Weights of a small transformer language model.
Size: 9 layers, width 640, 5 heads of 128, MLP 2560 tanh GELU, vocabulary 8192, 54.7M parameters.
Training: a variant of Muon for these matrices, 3425 steps.
MLP neurons of a small language model. Each row is named by its layer, matrix (up: input weights) and neuron, and shows model dimensions 304-399. Each number is 128 + 32 x the weight over its row's rms, rounded and kept within 0 to 255. Numbers have three digits each.
After each neuron's rows, "fires after" lists the tokens most often just before its 100 highest values on Wikipedia text that the model never trained on.

L4.up265:107107000129128158126117099089060155135121116116178093051125136120126083155202125098082133122089125117132125116092165097183107122120115097050142145127140108127143125067136135121160165123115140141156136032118127158130175129109142139105153184110137142136142106120126166117127125118097148090
fires after: ".", " of", "pan", "As", " Total"

L4.up2304:135106166098098185085151032096115093081088048156084114085125132134141110158149163121100071064110156114113116091135146136091129112123094176108125152137141130186113138181188068142101182132191141127079139135083179150121125131081184155141101148101141156080139139121103167100107137115086112097
fires after: " was", " is", " be", " are", " were"

L4.up624:107129108163115096115046120139088116117125104132081100123141172157089182138094135132126126069127158109154165139155083076069078104143137165128153112137173225132187144154140103157132105129129163090143089138140175108161199115160131126123104151134104078164145152082145158154090125151089108144
fires after: " l", " L", " C", " c", "L", " there"

L4.up146:107115126142133060133083082111172118154127063135086148201088156099110090098120133141131115101129092110063124112113006220100139091123133136140146127111123109102126108149117078167118107139131153184141116139139172119159132120203139109151184216116112134123178147079176115106131083134159148140
fires after: " C", " V", "av", " K", " prec", "-c"

L4.up610:101109108118128045146166204110126072124133129131099080110142130136114116184112185145071009116126157155156116109102195137146190102163134170089130123190185145139082154121166123180157104091198112131146124145125187128105116190113156181175158151076082185112156127136120125126092095147127077127
fires after: "\n", "===\n\n", ".", "==\n\n", " Year"

L4.up2453:186115117162169127102142139107157128128167071148116161135117190189147086097143089132118150154164141125075131139138129074119157148143119156146150140144122095144128158113131113126091118113115110094138119199127166088108132124190139103111101115127073096125132114163156162112146092120119130113
fires after: ",", " |", "-"

L4.up760:152040061173083123181146134107101132120179087131136099177157098131132154186135136141058119130131140107122125140130140162113141189151141167111093180061087084106130181117154090120097125158143180084105124139127139123132205104119141092114124158168135086098143107128197123116177133120073142066
fires after: " (", "-p", "-", "l", "p"

L4.up117:109126154132156063137142175136159077123136063153112114124162127154130143117115073200133120101123155154158170123146146114147171131138163164184113113088092157114146108164141145137148148106115116078091114104100130097105166147141088122116122121101090130126152205148097134125122102088088161058
fires after: " B", " D", " b", " d", "-C", " E"

L4.up1231:121110091156125123121162124114170049187127150131111071149162121124122157181077134110119106086106081184115122154119135040133136087179100164179056134056130084111126137095143098134113125111139147148177149182092141192148144102154158123156105097119154162170065133068121122099122114153106160083
fires after: ".", "00", "%"

L4.up909:116157134103115077146140175103129117147111062079208127099219148237109127112131092110127151133133166161191123129147074114124101155148165096089108128084110183172152101066152099102119081133171154086149151133145131098118136140069068123078119142148156129120166166121132118158100132126085114110
fires after: " T", " St", "T", "B", " B", " st"

L4.up1733:096103119094105129104148141146125161151142135120064027078147186134138138136186181053145151129156110084132128192155207082113148117148167196123092104148151136139175171171089129157127104107121110108066147160187080090133135103116131141180129141113123174164128174109147162176127098155139154199
fires after: " |", " w", " W", " was", " were", " ("

L4.up2537:129091131137141136181140122153161106090166158118085145159142143063155140106092151140144123134120151110099112035143195150099119211111102140108143145145133108146084169097197116145129128132134177104177139113118155113137150126066134142142079134188124068112121112095121131130153148158121157082
fires after: " ", " |", "oy"

L4.up1748:122107111042101100104152143150116086180115115178091121095115083137171182178117136114106119103132171107175113118115096140127172142109102133116136162107160096060153151073062169160163131159113180136152134106115079156102112168190099081164087114158099114112092104109140146113146100158123142172
fires after: " the", "ul", " sequ"

L4.up1676:139135127130116096126123081130116129193136070145129125107100118107099153093153118072171115101113080168132160140071075135169168136136150136100160093100124134114166144080125082120085189148122136119182113141161162151114128167068139087131154131110130101163172216122112111093169039140074093086
fires after: ".", " age", " Ben"

L4.up2323:123171113132161171127123121176173090139170177091068133115137140121186116069095113113113165132136121095077120144137134153163138122134118218105188143169143119148150153148190107170068166159165126056118137090177140138111132167111122148147128107135101099143136108140068200165118120110147174091
fires after: " ", " L", " R", " |", " s"

L4.up1587:132149149153143184200121185128118082184156140144145160168107115099139182165116123140125100132121198148108150148142158149157126111160128160121130162126145131108066138184079161125161188105111176120076165139080149106159099145048130165133184078069174122127132153082171110147110125167087131098
fires after: " S", " s", "S", " comp", "p", "v"

L4.up161:113131131148106129114057099118144123109142133102195095188170185140040160078106117160126155183111117126125118153134061140120164105143125101134147103057132138097152080122099179146132103158178134129151100109127131104157121122100146112240152117154121141190155093107151097181078154065080109110
fires after: " T", "am", " B", "b", "ap", "erb"

L4.up1738:111217146111119105100137188123127108163111176115161157120094141117144132183132118129145130086173188065100122125147139137154117122142140184167172136126099162160110125098116085124124078104132150136085177113186112163140174135151146143117160111132158185092189151093135134076101138127165149072
fires after: "19", " rep", " for", "20", " rest"

L4.up2406:155152066111152131114141172094155123081163114099092117122159119066142140158107116138137174130108109116125127125080082143168158090134134127037104148154132132074172159146157110115161117139133099133127136113130136111113146132142103152174149150157090157159187139108133132152134182105108137124
fires after: " P", " p", " Par", " ", " Br", "P"

L4.up1382:106137135054077118203082205071114139167149116083120065086172127115114063190142130106087125112120116124111093128137141156112133166102145137126097086156124189106080127130168091175075102120125142109102145134125078147049171144102075120124167135067158129226115160166179096122195115088117110086
fires after: "20", "–", "19", " Mor", "′", " Ram"

L4.up2488:124160141136130107133089191147120069102099149153188175070113125160160143187139093120097123097176122124103129132102103171137090142148138112138119161033097153114110125147110099107147109114088132082068166150085144134127118151130115083121146099203145137074103117143216104123123097114072128094
fires after: "p", " T", " P", " t", "P", " p"

L4.up1050:146143126136189134138122124118160141135093125086177098160175116189107144154153100142092121144131154103087104137167086091144163088191121170109160165144117168097125188151119165167158107122107188139163126119094102189139147158140141164179083110147076101178158142168167200156143115121085110098
fires after: " the", "-", "The", " F", " (", " The"

L4.up2054:151182131115149105114154141091137113180178043111154147153108116177103104173166106137122145137128101150149112117132098136168138121129099163077162119084142135115154114164083094105154151111112144093118114094168075143151063116131145167183157092155143115104116124098121103123158155149119149065
fires after: " H", " h", "H", " G", " t", "D"

L4.up1642:161134077105127130102152109104142108122052157192097085141121108086143141142115146113128129143131098196164130143167136094197147100108154129113138130169128115205166094132163116147140149151144125154126129160148081166123111160161107119119096128116131085037143184090202144128141112084118162091
fires after: " S", "-", " \"", " (", "C", " s"

L4.up2097:172133173161144157133118113061139112082119160123121161150144152134133054118160124154091069169174120121137162095122094123151114201169092134170141069121107136117194146123128131086135106121067206145140065106163139125132121135205135108136108151124094069141112175118204133162182120137111104128
fires after: " C", " c", " Notes", " Length", "-c", "C"

L4.up1446:101131173159100113151054189165106101164141089150107086135107167117121101123128163127120160081107171122195138138153165148129075123194064152097115156159168104174135133071090184106165131071178106160095120121150119139160124107137125147145146087140117095093096099152129143142113143142128146095
fires after: "==", "==="

L4.up1710:097128144130135116057209092149118184147145086137172152136138193143126098116089147098168099138141136148150131101169161193120123158031097076107131135099126134157214127096177135143132149120134197122127114154184132055166162075154147106114132170080095097070130141067107167115181193137114154114
fires after: " t", " T", "T", " pe"

L4.up1164:139125111098133123125157153122094135138133134124111109124096153140063118212107115068064119109134102121131138149152110141170106152113126158146118121077079130076099120163140124140125117127164111090115102153142133125195155127133110074129114133104101144104122140130156144097107174173101117145
fires after: "20", "–", " and", "19"

L4.up1197:103058036137141087142071114115125165163123100109209152107128156154125175160118123160127092105099086145105089119174127127152094076131115133072141176128137136090174199111149140126135136154115171139130139139140079162154130160071113125113066137103130109098173103141100079077147101151145154091
fires after: ".", ".\n\n", " (", " /", "==\n", " \""

L4.up295:100147096086087159110121101069138079132160094156124179177186088120142127129096062159128092144107136080152081113131126112095139112104160176201103106135099160095040129178140140145144137152094082177130191090093130156086101134117122135095183087134134148155113104096155147147135137139119125110
fires after: " n", "N", " his", " He", " so"

L4.up371:129084134084084184125167074184029157118092146108093138118126137140178094138152116123098164141150124173134143139049130177163096128067111177083166102190129145120184128100141152129108093175124080110149137179139122140146117135192171128142122149157139135104159119098144071163180050101111138119
fires after: " ", " cur", " st"

L4.up493:111118106183143162173110102124106059097123142143115108131103100089142066153133141126196104149146104106073181113106109163110145134132129125081152141141188117186118099122184096135186106125134136089104148081092130072137163073082094107137133129101093146166098121160111096107156110117092007170
fires after: "3", "2", "4", "0", "5"

L4.up578:113078105103139149134153140111070119121166143134137159121178176109195166139143084096129140160127136161107103103178171103105147098132167117106122073111136186110176162141120140132145074043150000161147159176145106128156108208160125109144157132166130126090107140143133074187149134198155140166
fires after: " ", " (", " the", "_{"

L4.up1857:091120171196112099158137149107096086107105104096146130131161128098103170146111091105026202153130096174145116123101090114194105061138176093133132171116162135128141137121112125126170044124098077128108162088026149114180121171169169086130118157128152098179204136111107074120121121158095159147
fires after: " (", " \"", "-"

L4.up1799:142120120099101107183118157132106073151100071118080081070155138115098139118115065120113103164124129148116074148127090186107127132124140122128076150071120174105121125100142156136099169123099121107177122143110144124126127091151119129171118106099164117154123139159156129104160127067112134179
fires after: "20", "19", "′"

L4.up951:197167138180112106198149111107083128132166162160100151137116090142159119091192143099121146142147140125063179135106077140106117160108098143083142145089134119098102078168148082119131176100144149162128081112151168142097188113132152083150093147171146170112115162093150121132150110094124071093
fires after: " P", "ap", " p", "P", "p", "-p"

L4.up2058:146128094080080117158106177077068063221163171148147121128162135154095134148155132165110117120057109201131094141153089092127069074148153199136169181109123136107117120126132180118080123162112137124164078116159111187138126117103140168103206174131104119123124118140135122155077129194119139076
fires after: ".", ".\n\n", " In"

L4.up214:138118084142114071102126174164114148168114093124089122184077120101106190103136138156111139183108100126111120108132141077094115079178177126139124150118114153128076119163127143146055087168161076134117139039071111088096139081157147103088106073109142123151123104113136123121147139106145142099
fires after: ".", ".\n\n", " The", "The", " but", " the"

L4.up888:161114114135120105158088109098125056139070126135064115128116163130140146117217116157140171125149161152127116107109099086148144087165108113123135133118156107148157163108138150101156126110163142148122137148112147145117115107110088169112142142103170182255128148133140192138101170162187161132
fires after: " in", "ij", " Pan", "In", "x"

L4.up218:113155112095125131183177121117156113082136088125092140181156099105125146179157170205103079069115102178191122152156090081113137160136089103115176188140098117142107119100168131122134139159086054159124134154162158156137140130121109115224109134134051105115074104083123093129118123116138127112
fires after: " ", " (", "1", ".\n\n", "-", " Early"

L4.up1482:121093138105065112092091137111199092089092146049130115161102168100137094064093125071137131044115089135110097115135086135143142105126103094128092197114106093111197094116134142153104198141127120149118154105121147150129104137116128111123114125120128144102147140111176102193131134122204154147
fires after: " the", " v", ".S"

L4.up643:138115110144153061124127095114096091104126163124103105114147056139168118101126047119102106181158120133163202060163145105127132181136146154132188135145128131160067110064118123099093143140164135093190095084149173107099158139083143116184168139124133108146120126098108137158155115102126092121
fires after: ".", "1", "2", "3"

L4.up1065:192111135146133150124167154120157120087129109143157093164188123071120161109149139089111142107140066124103132058117090126093129144114134154043109175086107135172184111130121063144187127053086194107155127080071149117105132157122073119183090119129108135154129141131149112129114085138150112144
fires after: "0", " Ar", "iz", " Al", " al", " Ah"

L4.up1280:153157125069123123154161120134129084081100128137110124132161143173148060091154117113090108108148123141087082101143105149193130097112086125161187145103148162115145127121132173112161091072129133163078180122109144145143131112089181067153096205142105082105116133105137166148121161173178128144
fires after: " f", " Mu", " qu", " F", " Qu", " m"

L4.up478:182119123204151102146123150085116142117113067181113158188113154097104126195118168174094099091126118120080181153135098118106172159118096086083106052126153088061144162094070154112155155158102111127179128101125149113135113111124153105106129073081166144154118096113107166141135160151169144043
fires after: " ", ",", " January", " September", "ap", " August"

L4.up1753:170147137095125042090125177133104099116113074112137112127138165147153087160104093062024079165141161078126075134147103136129135080143127138123100145170111117100153124088127116105079075176159147132113083042120142111126146115111168056123150121157120164098141110182133085112118131127169148130
fires after: " C", " f", " B", " c", " F"

L4.up1227:154136043155122180184174169118105100143184068089093184125176156096054130122129162139106102113145179207091134112166132138165141174105147122144157068142137133151142081143072115151139095144101160137118148113156140080163144166155087120142151150138159096117110142138140150081123181230130125124
fires after: "S", " A", "B", " l", " B", " L"

L4.up1961:133171080122111124160086123177070080149104141131143088112110193139146124148122113137127167142105105104144127129126165142123172160185162133121138164091068146125149116133140138093112194186121134160151126157132125147129094133134167131196136100117169135115073153117074131211167126175132079115
fires after: " a", " an"

L4.up1273:080146123155168107076073080137145142150141097121099132100125154125140103104165103132175089184152122136157105134119129152111148115112136138141134154138134164118123120136174130142102115112145121092104081151143093145137162149095170134128154134144120166145086185189138145140182132158101160067
fires after: " was", " is", " are", "n", " were", " Children"

L4.up367:184140115151133100159158138172137152102201092119118147145080105108093120082116136166131057096101114106095112151103123129119135095162138119125204143093116123157117096140072064144070152140113068064131106048113107204196104159087137139131104148097158122139118133200147117139144162102155145106
fires after: " L", "l", " l", "z", "iv", " pr"

L4.up469:138180117095223095132116156110108153158119181077111174153169074185094149099155140149114152111125119147104127126049162125096134098173143115144184070111128120117112184122121135103134119120194118131077104059116177200041121061088089037159130150137133086141136143134133091098129149142099092167
fires after: ".", "B", "ult"

L4.up1987:144091105139127100177138113088142179132158080083046118196124126162119139149136129111161061145129159088116140117115114124159115153100179112137091161101066174138154142071117202106102162149129137095149105105089087113106144106138115135141093100127068139133150159139085152155115109078082115125
fires after: " G", "-", " P", " to"

L4.up1078:110159109099117105136132116133098164068133124152133172191139090124122138111094129130124144083159083081066146075169139120099146159117176132127127108125137244059142135136190088136098118143087158121118152118189118111167132149132151151196106156177200085098075081083176132139150159119129049110
fires after: " R", " N", " S", " Sp", "0", " n"

L4.up651:142158107129176131172110126066135123133085103153137147132140159213202139151093162146064085141135109174075136102170095132154185169108116156137088111108089165171156137118126166135143147118147175119122181103132122153129117110108135130166172122059131128108107179137136125135169146079174097126
fires after: " G", " E", " Me"

L4.up481:122177110145136078100110135118177170125052172123157168108133153116106155109130174125098097119113206137091158111141112116113084108070113157107092154122136157087166128118190108165113158077095121156154142129148150133101124185136065105173162138181063181125120113196136157098131166110125090132
fires after: " ", " number", " Division", " Stage", " Line"

L4.up1917:115145130161119155147150203123094119131163141162139160172155114126128139128084087043147101079099166101198127131113130137109075129098121113145126115078114148117145094131128070100092151157166189092054070160129152120058180163119115111100155107121047129076087107141115131125143091024093070184
fires after: " M", " P", " p", " m", "ag", " F"

L4.up1885:134085113153129084096115165106117159185112125138152163065119163119098130131114118138118059079143193145112151093155067144155092166131129143079162125101122118123095097108110156125151112109104127152116122125104127121153165054141126162145116088038141141142133155076129136174103093148118152115
fires after: "-", "===", " the", " by"

L4.up2041:133146105155135153133132160129147166104136113148138136171108125126079144095189151113143118104147186138165169130132156178166115108073132140090086077127134158119082112154129145159148131160129030091124047171085188143117157141131102111147194120114133143167089089127143119152127088154088181071
fires after: " P", "==", " Ch", " Back"

L4.up303:093103160122085107125085131122130135152105082141161140115162161186145163162077149109136114134106128125093166110081130094058146135121094163093094112104162204063122162122099149105093142122075108138157065155100155120145166130138152167190091110120152151146093138116145126123128098119148120130
fires after: " H", " h", " Gu", " cl", " N"

L4.up7:140116092118169122122153138138104126116093199117122139113102141082129098121176127078114206052107113144127107136132140167119156138116226136090129128164130138129132141171130143148118136103155052114109101126085116137153122158148090128123085101127104120132188136168168103089145136124167136119
fires after: " ", "19", "61", "00", "."

L4.up482:149140130124126143138095165164136103165097145111097075126133084095096106108167111126150128132035150109119117098146088106119135180147130110175084073129153109067139126106164094121096107188138088128135096167113124100109129062140146083183084133033169108094152108143128091115183108117150135132
fires after: " the", " a", " an", " one"

L4.up504:115142144142160102139076121114104109137116097144174082156098109143095122122150118114134099100151166157085119158060120105137115111126123113169149147128145143176140125117114141054152100108116159166114095157120174082105099099099144133129185118113129061132136103112133137155145109077057164104
fires after: " B", "b", " H", " b", "-H", "B"

L4.up1496:104119085119148135060140143079181153111146129163102126109123129090120057146133153099125076138143103148170131066136159067103154165167185092130137175127187145120094110085076128091131114144150083146158155103154134137153139182131121122121141143166109186133113157092097084084151111066151132063
fires after: " the", " The", "The", "'s", "."

L4.up2471:139055156131188135132119140129136109043123160128070078140062132152182131134188182137144174103091164214159106178125107054076115152149132072142148050095130107190136083134058082155131160087095134153106114164096154182133107115145106129091163151156157126158164120120143156170155124151087106186
fires after: " in", " to", "W", " L", "|"

L4.up2371:152114120137046071128177067196112151107104139145147129092180108192145183126163152140149134104097109161103147084095179147117135114078122119104107111129091117117102128053075107156046128137119110128095124092072178145113155101135121056183163137184131135124113131147131153083112134084109089128
fires after: " ", " M", " m"

L4.up1788:129091106109141129099127125139117160206156128173117146147129118120142137112151120093111129129166167124091156125095159109145169070181096094105128156160098147186135077115150073088176113133124116187115100136139190129127190091129149077151158121090123144158181167139136157155116144044178138072
fires after: ".", " Car"

L4.up1950:233128143069087137105155149153115084133143111144188120151158101094112122085130099089086073129155095114152162177118090124236119114097159223123091127183092178198052136132134082137145067114110127122149231141130123158067137116148173078173116128136103103127124152105169119177163125112160137132
fires after: " ", " Qu"

L4.up1817:108111094154134077188149095061098161120167112141101117118130124162105132143077071123171117073113130084061144139123110100120158082110147085137155180121111124106169095177161149096127166143095163166093183133108121160149194142162184143104145131098149090167199169106177133129210092161129113072
fires after: ".", ",", " of", " in", " ."

L4.up2547:174126073111146178164136106149140118112159136148108145142144116143176159141106156156085106121113184173123138125175056168114115160131117140140114145188127162096097168141128124114144132086125071196114159101090090134174162111127157099089191115143155132141100118106156108163095130105117087139
fires after: " n", "N", " f", " non", " not"

L4.up185:148147157155140139179159124141175142140203118112137108126083114176124131152131145134129106162071105164143097187135185124184129135143088129113146119114177130124083109214118146133156160108113070076136083139102117128139137174128128126123138169137116047126127145078157111134134161047136157139
fires after: " G", " Sh", "l", " L", "|"

L4.up1334:112066131115122110128033125138142128120097122099096138138096102175145099100126119142122136094148101154170118114199135113098147093114126168169144152106215090106084115163159145128160174152107127169100108094228141124088176106124146126143062151171135134132203135129164108158121147122145116096
fires after: "-", " (", ".", " re", "/", "\\"

L4.up2045:116156077124115129097139092136141125184114138116122147147160121144058099127193158118102123092163109193159142120102083183185156066129094121067173179165149125102174174144131134126125104183140150146122147142123106140102117167175126081154122045176191159082065179081108094125094124104155158122
fires after: " m", " M", "M", " c", "-M"

L4.up2167:128092154116084141119172121076168091089080145127089141113166135104136168098078096143122127131111150175039096122143137143189147219136143121058162133140112140153102095084172131135123097146100171108086124099118172099130164131167103140127158126073090130161085196115174141140149104050091096166
fires after: " the", " a", " an", " Sh", " E"

L4.up396:176141066196203164108158102103146082121097162148063162162097092158141092149099184145084127105164110161104194124156118144146146135120113173114154092132100092137107140104088175147123137124089130059086113133137119150121134132154111137108133163093067099117163101073127122114123147130080077151
fires after: "0", "2", "1", " T", " P", " K"

L4.up2261:134119081150137091134159148085107156125163135069129129130157053138181160116127154104121130104113169088121148129161113184107119139176126151049121125142114150116117163173178143154150170131162115133156091080102181179092129115119087142105139138149111103110073155161134174150096168138151188138
fires after: " P", " R", " p", "p", " Ser"

L4.up2122:120075149117175136062133131181071073201152129119103076176026122120125124086102099078128122173135093145182146049128150119155119158119149151115149114131155115130145072146156073225161152194103128148141083150173096165126132111122195085164119137118144162112113123132134118163160157119088137113
fires after: " one", "%", " of", " most", " "

L4.up286:187201096116134158125097176168144090126169115147161136059105125117154149112110130209106131115114221158137145123163079126153120104131146094115072134148106186146113148130139172105112133174109134180156157074049148160098085147159074144131120119122103136144119117083093189118073133135178182168
fires after: " ", " (", " of"

L4.up1570:116092147054098167118183145100137131108166100118096127162085131069113097121170087204105161118102098143139180152126132134147116153161194066199181149193139109103172069125128178167140099117055097130081105128158095184158163134118139136160087099129040185118166180099080112154188115118126155095
fires after: " p", " R", " Mad", " Pr", " P", " rep"